config.toml
n_layer = 8
d_model = 192
n_head = 3
n_kv_head = 3
head_dim = 64
d_mlp = 768
vocab_size = 1494
activation = "tanh_gelu"
norm = "rmsnorm"
norm_place = "pre"
norm_eps = 1e-05
positions = "rope"
rope_base = 10000.0
rope_fraction = 1.0
qk_norm = false
attn_scale = 0.125
bias = "none"
tie_embeddings = false
parallel_block = false
init = "normal"
init_std_qkv = 0.0342
init_std_o = 0.0
init_std_up = 0.0342
init_std_down = 0.0
optimizer = "muon_variant"
lr = 0.0103
lr_mult_o = 3.0
beta1 = 0.93
lr_head = 0.00466
grad_clip = 2.0
warmup_steps = 200
schedule = "cos"
final_lr_fraction = 0.0
batch_tokens = 16384
seq_len = 512
doc_mask = true
train_tokens = 93820000
steps = 5727
dataset = "wikipedia_en"
MLP neurons of a small language model. Each row is named by its layer, matrix (up: input weights) and neuron, and shows model dimensions 96-191. Each number is 50 + 15 x the weight over its row's rms, rounded and kept within 0 to 99.
After each neuron's rows, "fires on" lists the tokens most often at its 100 highest values on Wikipedia text that the model never trained on. A number after a token or word is its count.

L2.up86:56 46 54 35 46 47 65 47 35 52 66 65 31 43 48 27 68 59 53 52 33 46 65 31 35 37 62 59 62 43 84 51 47 62 52 61 25 45 58 35 53 58 75 50 46 38 76 63 46 58 41 41 09 31 53 54 65 57 61 58 55 56 47 69 62 34 51 23 59 46 58 62 39 69 42 55 29 48 56 52 52 60 30 27 62 61 47 61 55 41 39 86 70 98 56 76
fires on: "," 70, "o" 14, "ie" 7, "ene" 5

L2.up762:50 30 90 51 36 51 61 63 41 33 55 35 33 55 68 47 47 50 84 54 57 39 41 65 54 61 43 21 50 57 46 45 34 45 53 41 53 48 00 45 66 68 91 32 44 60 54 40 53 59 69 38 34 64 40 41 43 35 39 66 70 61 50 46 46 53 36 61 29 36 43 46 47 30 54 59 59 59 33 73 55 60 27 50 50 41 33 73 42 71 56 57 45 57 38 58
fires on: ":" 32, "=" 10, " Total" 9, "iet" 8, "et" 6, "ia" 4

L2.up735:36 50 40 43 16 42 67 71 38 47 54 56 40 65 23 70 57 46 68 37 55 88 49 33 54 54 54 35 40 47 54 53 80 63 63 49 59 29 62 41 77 52 60 69 26 61 34 57 69 39 28 32 56 34 62 53 64 07 39 58 59 33 49 72 32 27 61 53 58 46 56 53 64 57 48 56 35 53 58 55 60 42 50 46 43 32 43 69 34 36 23 35 62 39 46 35
fires on: " I" 61, "I" 29, "y" 6

L2.up166:46 45 57 39 62 86 23 33 28 74 40 58 44 45 49 57 56 44 50 41 43 44 66 37 79 37 31 80 53 67 54 47 46 31 55 39 28 33 45 27 52 62 50 67 74 48 26 88 50 57 43 50 53 48 33 47 43 43 64 52 35 50 65 64 66 29 50 68 58 47 34 46 69 43 28 27 35 62 52 26 44 76 11 54 41 56 44 27 66 46 62 40 59 38 35 39
fires on: " al" 26, "ul" 14, " June" 13, " mon" 11, " Jan" 8

L2.up430:35 35 40 47 50 61 25 47 56 39 60 37 55 51 62 41 48 37 42 62 61 38 66 50 47 52 68 32 25 32 59 39 81 36 43 62 56 38 69 59 45 58 73 45 51 63 37 46 61 86 22 49 56 61 42 68 74 22 41 76 56 43 37 53 29 64 58 32 35 42 42 34 55 59 23 48 46 69 34 13 43 64 62 45 33 42 47 28 65 37 28 42 61 56 52 65
fires on: " se" 31, "ud" 19, "e" 14, "ur" 11, " ev" 9, "ou" 6

L2.up743:29 30 57 39 44 31 73 46 43 46 45 60 45 53 60 48 60 62 65 59 31 43 57 39 46 76 53 42 36 33 43 71 43 54 49 54 52 59 70 44 40 29 53 27 85 53 51 44 72 55 46 63 52 48 34 49 52 37 25 37 48 48 46 42 54 44 44 37 45 61 38 41 60 59 41 54 60 37 70 59 78 55 48 43 45 60 52 44 66 64 79 66 45 75 52 08
fires on: "om" 84, "em" 6, "erm" 6

L2.up143:83 51 46 61 55 42 62 67 61 50 50 33 41 68 58 58 38 69 81 46 42 56 66 45 39 94 68 43 52 52 36 51 58 55 56 60 61 22 36 61 70 52 71 27 53 54 44 59 55 34 72 35 17 31 32 39 96 44 56 37 45 42 51 43 24 04 40 64 69 83 57 42 58 65 41 69 57 54 62 68 56 43 62 51 47 52 34 63 52 78 62 52 58 19 43 45
fires on: " o" 71, "I" 22, "O" 7

L2.up364:61 75 48 50 69 58 45 49 37 52 50 69 26 50 51 63 24 93 78 54 43 38 23 57 69 61 52 75 38 53 36 47 34 55 56 50 34 55 22 39 45 38 59 62 52 21 51 42 51 47 52 64 61 44 46 40 49 05 49 32 24 57 22 48 63 78 55 72 33 58 13 58 66 58 49 35 28 21 50 34 54 37 51 64 64 32 64 60 47 51 47 54 48 70 71 57
fires on: " New" 42, "ac" 10, "as" 10, "re" 6, "45" 5, "A" 4

L2.up257:46 41 49 39 98 52 00 60 69 62 71 49 29 61 55 59 44 46 45 43 74 43 50 38 50 87 33 66 44 54 42 25 57 47 60 38 36 33 55 39 93 48 39 73 44 38 43 34 64 50 80 30 59 48 56 39 48 54 42 64 53 89 37 49 46 42 47 77 48 70 41 39 44 42 57 55 33 74 79 61 38 30 47 42 47 34 52 46 64 56 37 71 69 67 35 48
fires on: "as" 22, "," 17, ":" 13, "ates" 10, "ide" 8, "es" 8

L2.up742:55 70 68 35 51 54 47 50 48 45 40 52 50 54 62 31 41 46 58 38 60 74 61 63 50 49 67 67 56 71 78 43 32 43 46 64 51 16 43 40 60 65 30 35 55 55 34 22 63 49 63 43 43 56 13 18 51 54 69 59 67 44 84 98 34 56 61 34 76 67 05 23 42 36 63 40 40 43 43 59 49 70 59 29 44 48 52 33 61 91 37 67 39 73 31 62
fires on: "," 84, ":" 8, " June" 4

L2.up441:42 67 62 52 46 93 40 38 44 71 26 55 42 58 32 26 45 56 48 37 45 62 69 46 58 43 41 31 33 59 50 58 78 39 51 65 49 88 37 48 48 39 47 54 72 36 44 34 40 40 67 60 28 50 44 58 32 65 54 49 64 53 56 50 58 57 62 67 47 68 32 50 58 66 49 65 46 50 65 72 26 46 72 55 58 34 36 54 16 29 58 62 53 62 60 13
fires on: " |" 92, "un" 6

L2.up450:87 69 67 57 53 48 42 52 42 55 51 50 63 60 62 70 46 53 34 32 27 28 28 31 50 45 68 73 17 69 35 48 52 75 40 55 20 57 56 49 28 69 57 61 75 65 56 61 51 59 32 17 45 35 66 45 83 45 54 67 48 52 50 44 00 72 53 42 51 52 35 66 22 31 83 21 72 41 56 69 85 47 29 40 74 49 40 51 70 86 35 31 51 49 46 50
fires on: "," 97

L2.up539:48 45 66 49 48 50 48 62 39 32 26 60 70 56 36 61 75 45 47 34 36 57 42 32 60 83 28 65 31 57 35 60 51 49 45 50 62 50 55 54 37 32 40 34 68 66 36 40 61 53 39 58 54 42 37 88 77 57 50 53 19 46 48 38 39 27 49 65 40 49 40 48 46 54 83 56 62 51 59 37 49 88 42 31 59 95 44 73 71 67 73 42 41 59 51 50
fires on: "ur" 34, "em" 33, "ri" 16, " ag" 6, "al" 4

L2.up522:45 57 48 49 69 46 24 70 84 48 47 40 75 39 39 55 15 82 30 50 72 41 38 53 46 45 33 51 50 41 77 55 65 49 41 34 52 63 50 50 76 78 66 53 58 81 45 65 37 59 53 64 87 19 57 46 57 55 69 85 31 48 53 59 49 78 29 40 45 78 55 44 46 56 24 56 71 57 52 40 55 58 57 58 54 27 72 50 47 31 67 61 36 41 49 42
fires on: "ist" 54, "er" 36, "or" 5

L2.up374:66 46 74 68 68 61 33 71 29 39 54 39 52 57 31 65 77 64 46 55 43 46 27 34 48 48 58 43 45 45 56 65 69 62 28 31 33 35 45 47 50 99 45 30 64 42 46 57 53 58 07 01 53 62 32 32 52 38 74 35 36 59 59 66 19 71 31 52 56 43 62 43 44 49 62 42 31 47 42 67 35 55 66 74 28 22 60 35 50 69 63 32 56 26 46 48
fires on: " and" 65, "," 11, "ose" 8

L2.up321:51 57 66 32 33 29 24 53 25 62 66 43 67 41 34 55 50 39 67 59 45 73 61 50 33 52 29 61 43 74 48 70 44 60 55 39 55 63 61 54 44 67 40 55 37 58 53 42 54 67 31 50 64 20 42 52 51 38 74 46 33 36 20 59 65 68 49 26 69 64 54 54 57 57 42 50 60 54 70 58 71 29 43 27 42 37 53 67 57 37 38 45 33 57 78 52
fires on: "per" 18, "l" 14, "on" 12, "n" 9, " rep" 7, "un" 6

L2.up535:74 57 46 35 55 41 53 46 36 58 54 59 50 71 62 69 77 58 26 48 36 51 47 27 40 71 67 35 43 53 71 39 44 51 37 51 33 69 46 51 32 43 42 35 77 42 51 32 31 47 36 41 39 70 46 40 66 44 63 66 53 49 50 61 06 38 50 48 61 58 45 72 23 47 52 50 27 63 49 64 53 54 28 63 43 38 67 23 94 70 40 66 45 85 73 49
fires on: "," 98

L2.up92:57 49 50 08 55 65 43 05 26 62 56 48 32 31 30 61 55 55 26 72 56 87 50 25 50 53 27 62 61 67 71 38 44 97 68 38 42 72 54 71 36 65 71 34 32 44 54 35 51 16 72 27 54 38 62 78 55 78 50 55 36 45 49 45 40 66 61 72 00 49 48 45 55 57 45 63 59 57 44 46 49 56 41 46 42 69 36 66 60 68 41 37 54 26 45 69
fires on: " qu" 24, "y" 20, "l" 10, "le" 6, "erson" 6, "u" 6

L2.up8:79 47 62 61 80 30 63 35 56 38 71 56 28 30 55 51 13 54 31 56 81 52 59 68 59 46 36 64 60 95 51 40 59 70 44 70 41 46 28 36 91 72 38 31 60 63 41 43 50 43 74 42 51 81 14 40 78 32 48 56 53 42 55 73 39 59 25 70 38 37 58 56 43 30 43 23 44 71 57 80 50 38 59 44 48 45 58 51 36 68 61 78 59 32 47 60
fires on: ":" 52, " |" 31, "il" 9

L2.up536:41 36 63 46 42 48 19 27 39 45 56 89 39 42 55 50 58 25 80 39 75 59 52 49 38 38 63 57 25 47 30 82 62 47 39 53 24 27 66 29 55 60 76 38 37 72 41 42 47 62 47 60 74 31 44 92 50 23 42 70 43 44 35 62 46 33 48 65 67 60 51 27 72 61 52 84 44 69 45 53 53 42 28 24 52 34 49 32 57 27 62 44 51 71 53 38
fires on: "es" 39, "ou" 9, "R" 9, "ons" 7, "e" 5, "ree" 5

L2.up346:45 61 56 47 30 62 53 45 44 70 36 60 44 85 48 33 69 61 44 48 59 63 58 52 50 79 58 55 65 70 36 54 60 33 69 76 26 42 45 52 57 33 38 44 59 84 47 65 42 49 69 56 42 91 53 61 29 74 39 63 65 52 34 47 26 62 43 60 62 58 26 47 35 53 57 42 30 49 73 50 44 52 59 93 67 48 41 71 39 34 66 56 35 34 56 49
fires on: "." 62, " |" 27, " album" 6

L2.up377:53 79 51 28 34 45 42 74 55 63 67 84 48 56 81 38 47 62 57 69 53 44 48 29 25 49 28 49 49 71 46 42 47 65 41 46 37 65 67 56 60 48 40 57 46 49 45 51 31 36 28 44 54 42 52 65 34 47 44 71 57 32 50 34 40 32 36 59 30 46 39 57 60 26 29 60 39 63 49 63 59 21 46 65 35 21 51 62 99 55 49 57 37 40 53 52
fires on: "," 65, " and" 23, " f" 6, " n" 4

L2.up618:64 38 60 37 53 63 79 36 48 55 43 35 40 49 62 58 63 37 49 45 42 17 57 54 39 58 27 63 57 40 44 47 64 31 57 36 66 46 46 88 58 49 52 24 27 70 45 53 29 30 65 49 60 31 47 51 30 40 31 78 47 31 69 37 26 52 47 62 33 77 51 51 42 47 60 70 36 42 32 54 53 44 41 64 33 69 60 25 63 48 66 65 15 86 65 35
fires on: "ult" 38, "et" 23, " ab" 20, "at" 8

L2.up629:64 62 54 70 68 48 36 43 45 51 59 44 63 17 48 66 65 60 43 48 34 76 40 61 52 43 27 57 71 70 51 50 33 41 42 45 59 51 51 46 85 79 51 47 82 54 56 54 70 62 82 41 30 57 41 37 69 45 53 54 26 62 27 31 04 49 59 49 40 34 43 33 51 53 44 36 57 61 63 27 34 29 47 41 63 69 62 84 56 17 79 27 58 33 40 68
fires on: " |" 29, "," 8, ":" 6, "ag" 6, "C" 6, "25" 4

L2.up142:39 29 52 27 65 55 07 38 51 51 63 37 55 46 42 50 33 18 62 46 56 45 43 50 66 47 22 17 64 64 61 39 45 42 37 74 41 47 54 55 38 50 30 30 41 48 33 53 34 55 32 60 62 55 54 44 31 39 52 44 47 47 37 82 67 62 22 57 31 71 63 44 61 45 68 41 21 45 47 70 15 53 58 56 70 41 50 60 55 50 55 52 27 68 75 33
fires on: " rem" 23, "on" 22, "l" 12, "=" 8, "ons" 7, "en" 6

L2.up465:34 26 54 49 34 29 37 54 23 34 78 31 45 26 47 70 28 44 53 28 61 99 65 56 51 57 36 48 79 72 42 53 28 47 43 51 41 51 53 51 58 80 36 39 43 40 45 51 61 54 44 39 45 53 68 49 64 46 34 62 35 33 53 62 50 51 54 52 09 42 40 34 60 38 36 67 42 50 62 76 50 62 50 45 56 29 45 59 72 30 46 45 42 60 53 55
fires on: "l" 29, "on" 20, "e" 17, "y" 14, "u" 9, "r" 8

L2.up258:29 57 51 54 51 74 44 43 60 44 41 49 56 41 55 41 40 50 74 25 36 50 69 67 52 75 57 33 55 23 52 60 56 42 37 31 30 52 38 53 51 56 53 66 65 24 84 48 39 48 67 59 54 31 46 32 43 60 25 47 33 48 31 42 67 57 58 41 42 70 26 59 51 46 61 59 31 33 62 26 73 51 41 60 63 41 33 55 99 45 52 91 58 55 37 43
fires on: "em" 39, "ce" 18, "|---|---" 17, "ris" 7, " $" 6, "ath" 4

L2.up284:52 66 58 31 51 54 57 82 77 75 58 50 55 47 54 68 50 76 40 19 67 74 75 47 44 64 52 71 29 28 71 60 79 50 31 71 63 41 51 52 72 57 41 66 49 63 28 42 39 38 41 23 80 47 84 41 48 65 53 81 32 68 48 60 56 31 50 42 55 34 54 47 32 32 49 40 72 54 42 50 46 64 35 76 41 44 47 13 59 58 50 55 32 51 57 49
fires on: "am" 16, "er" 16, "ay" 13, "ith" 12, " by" 5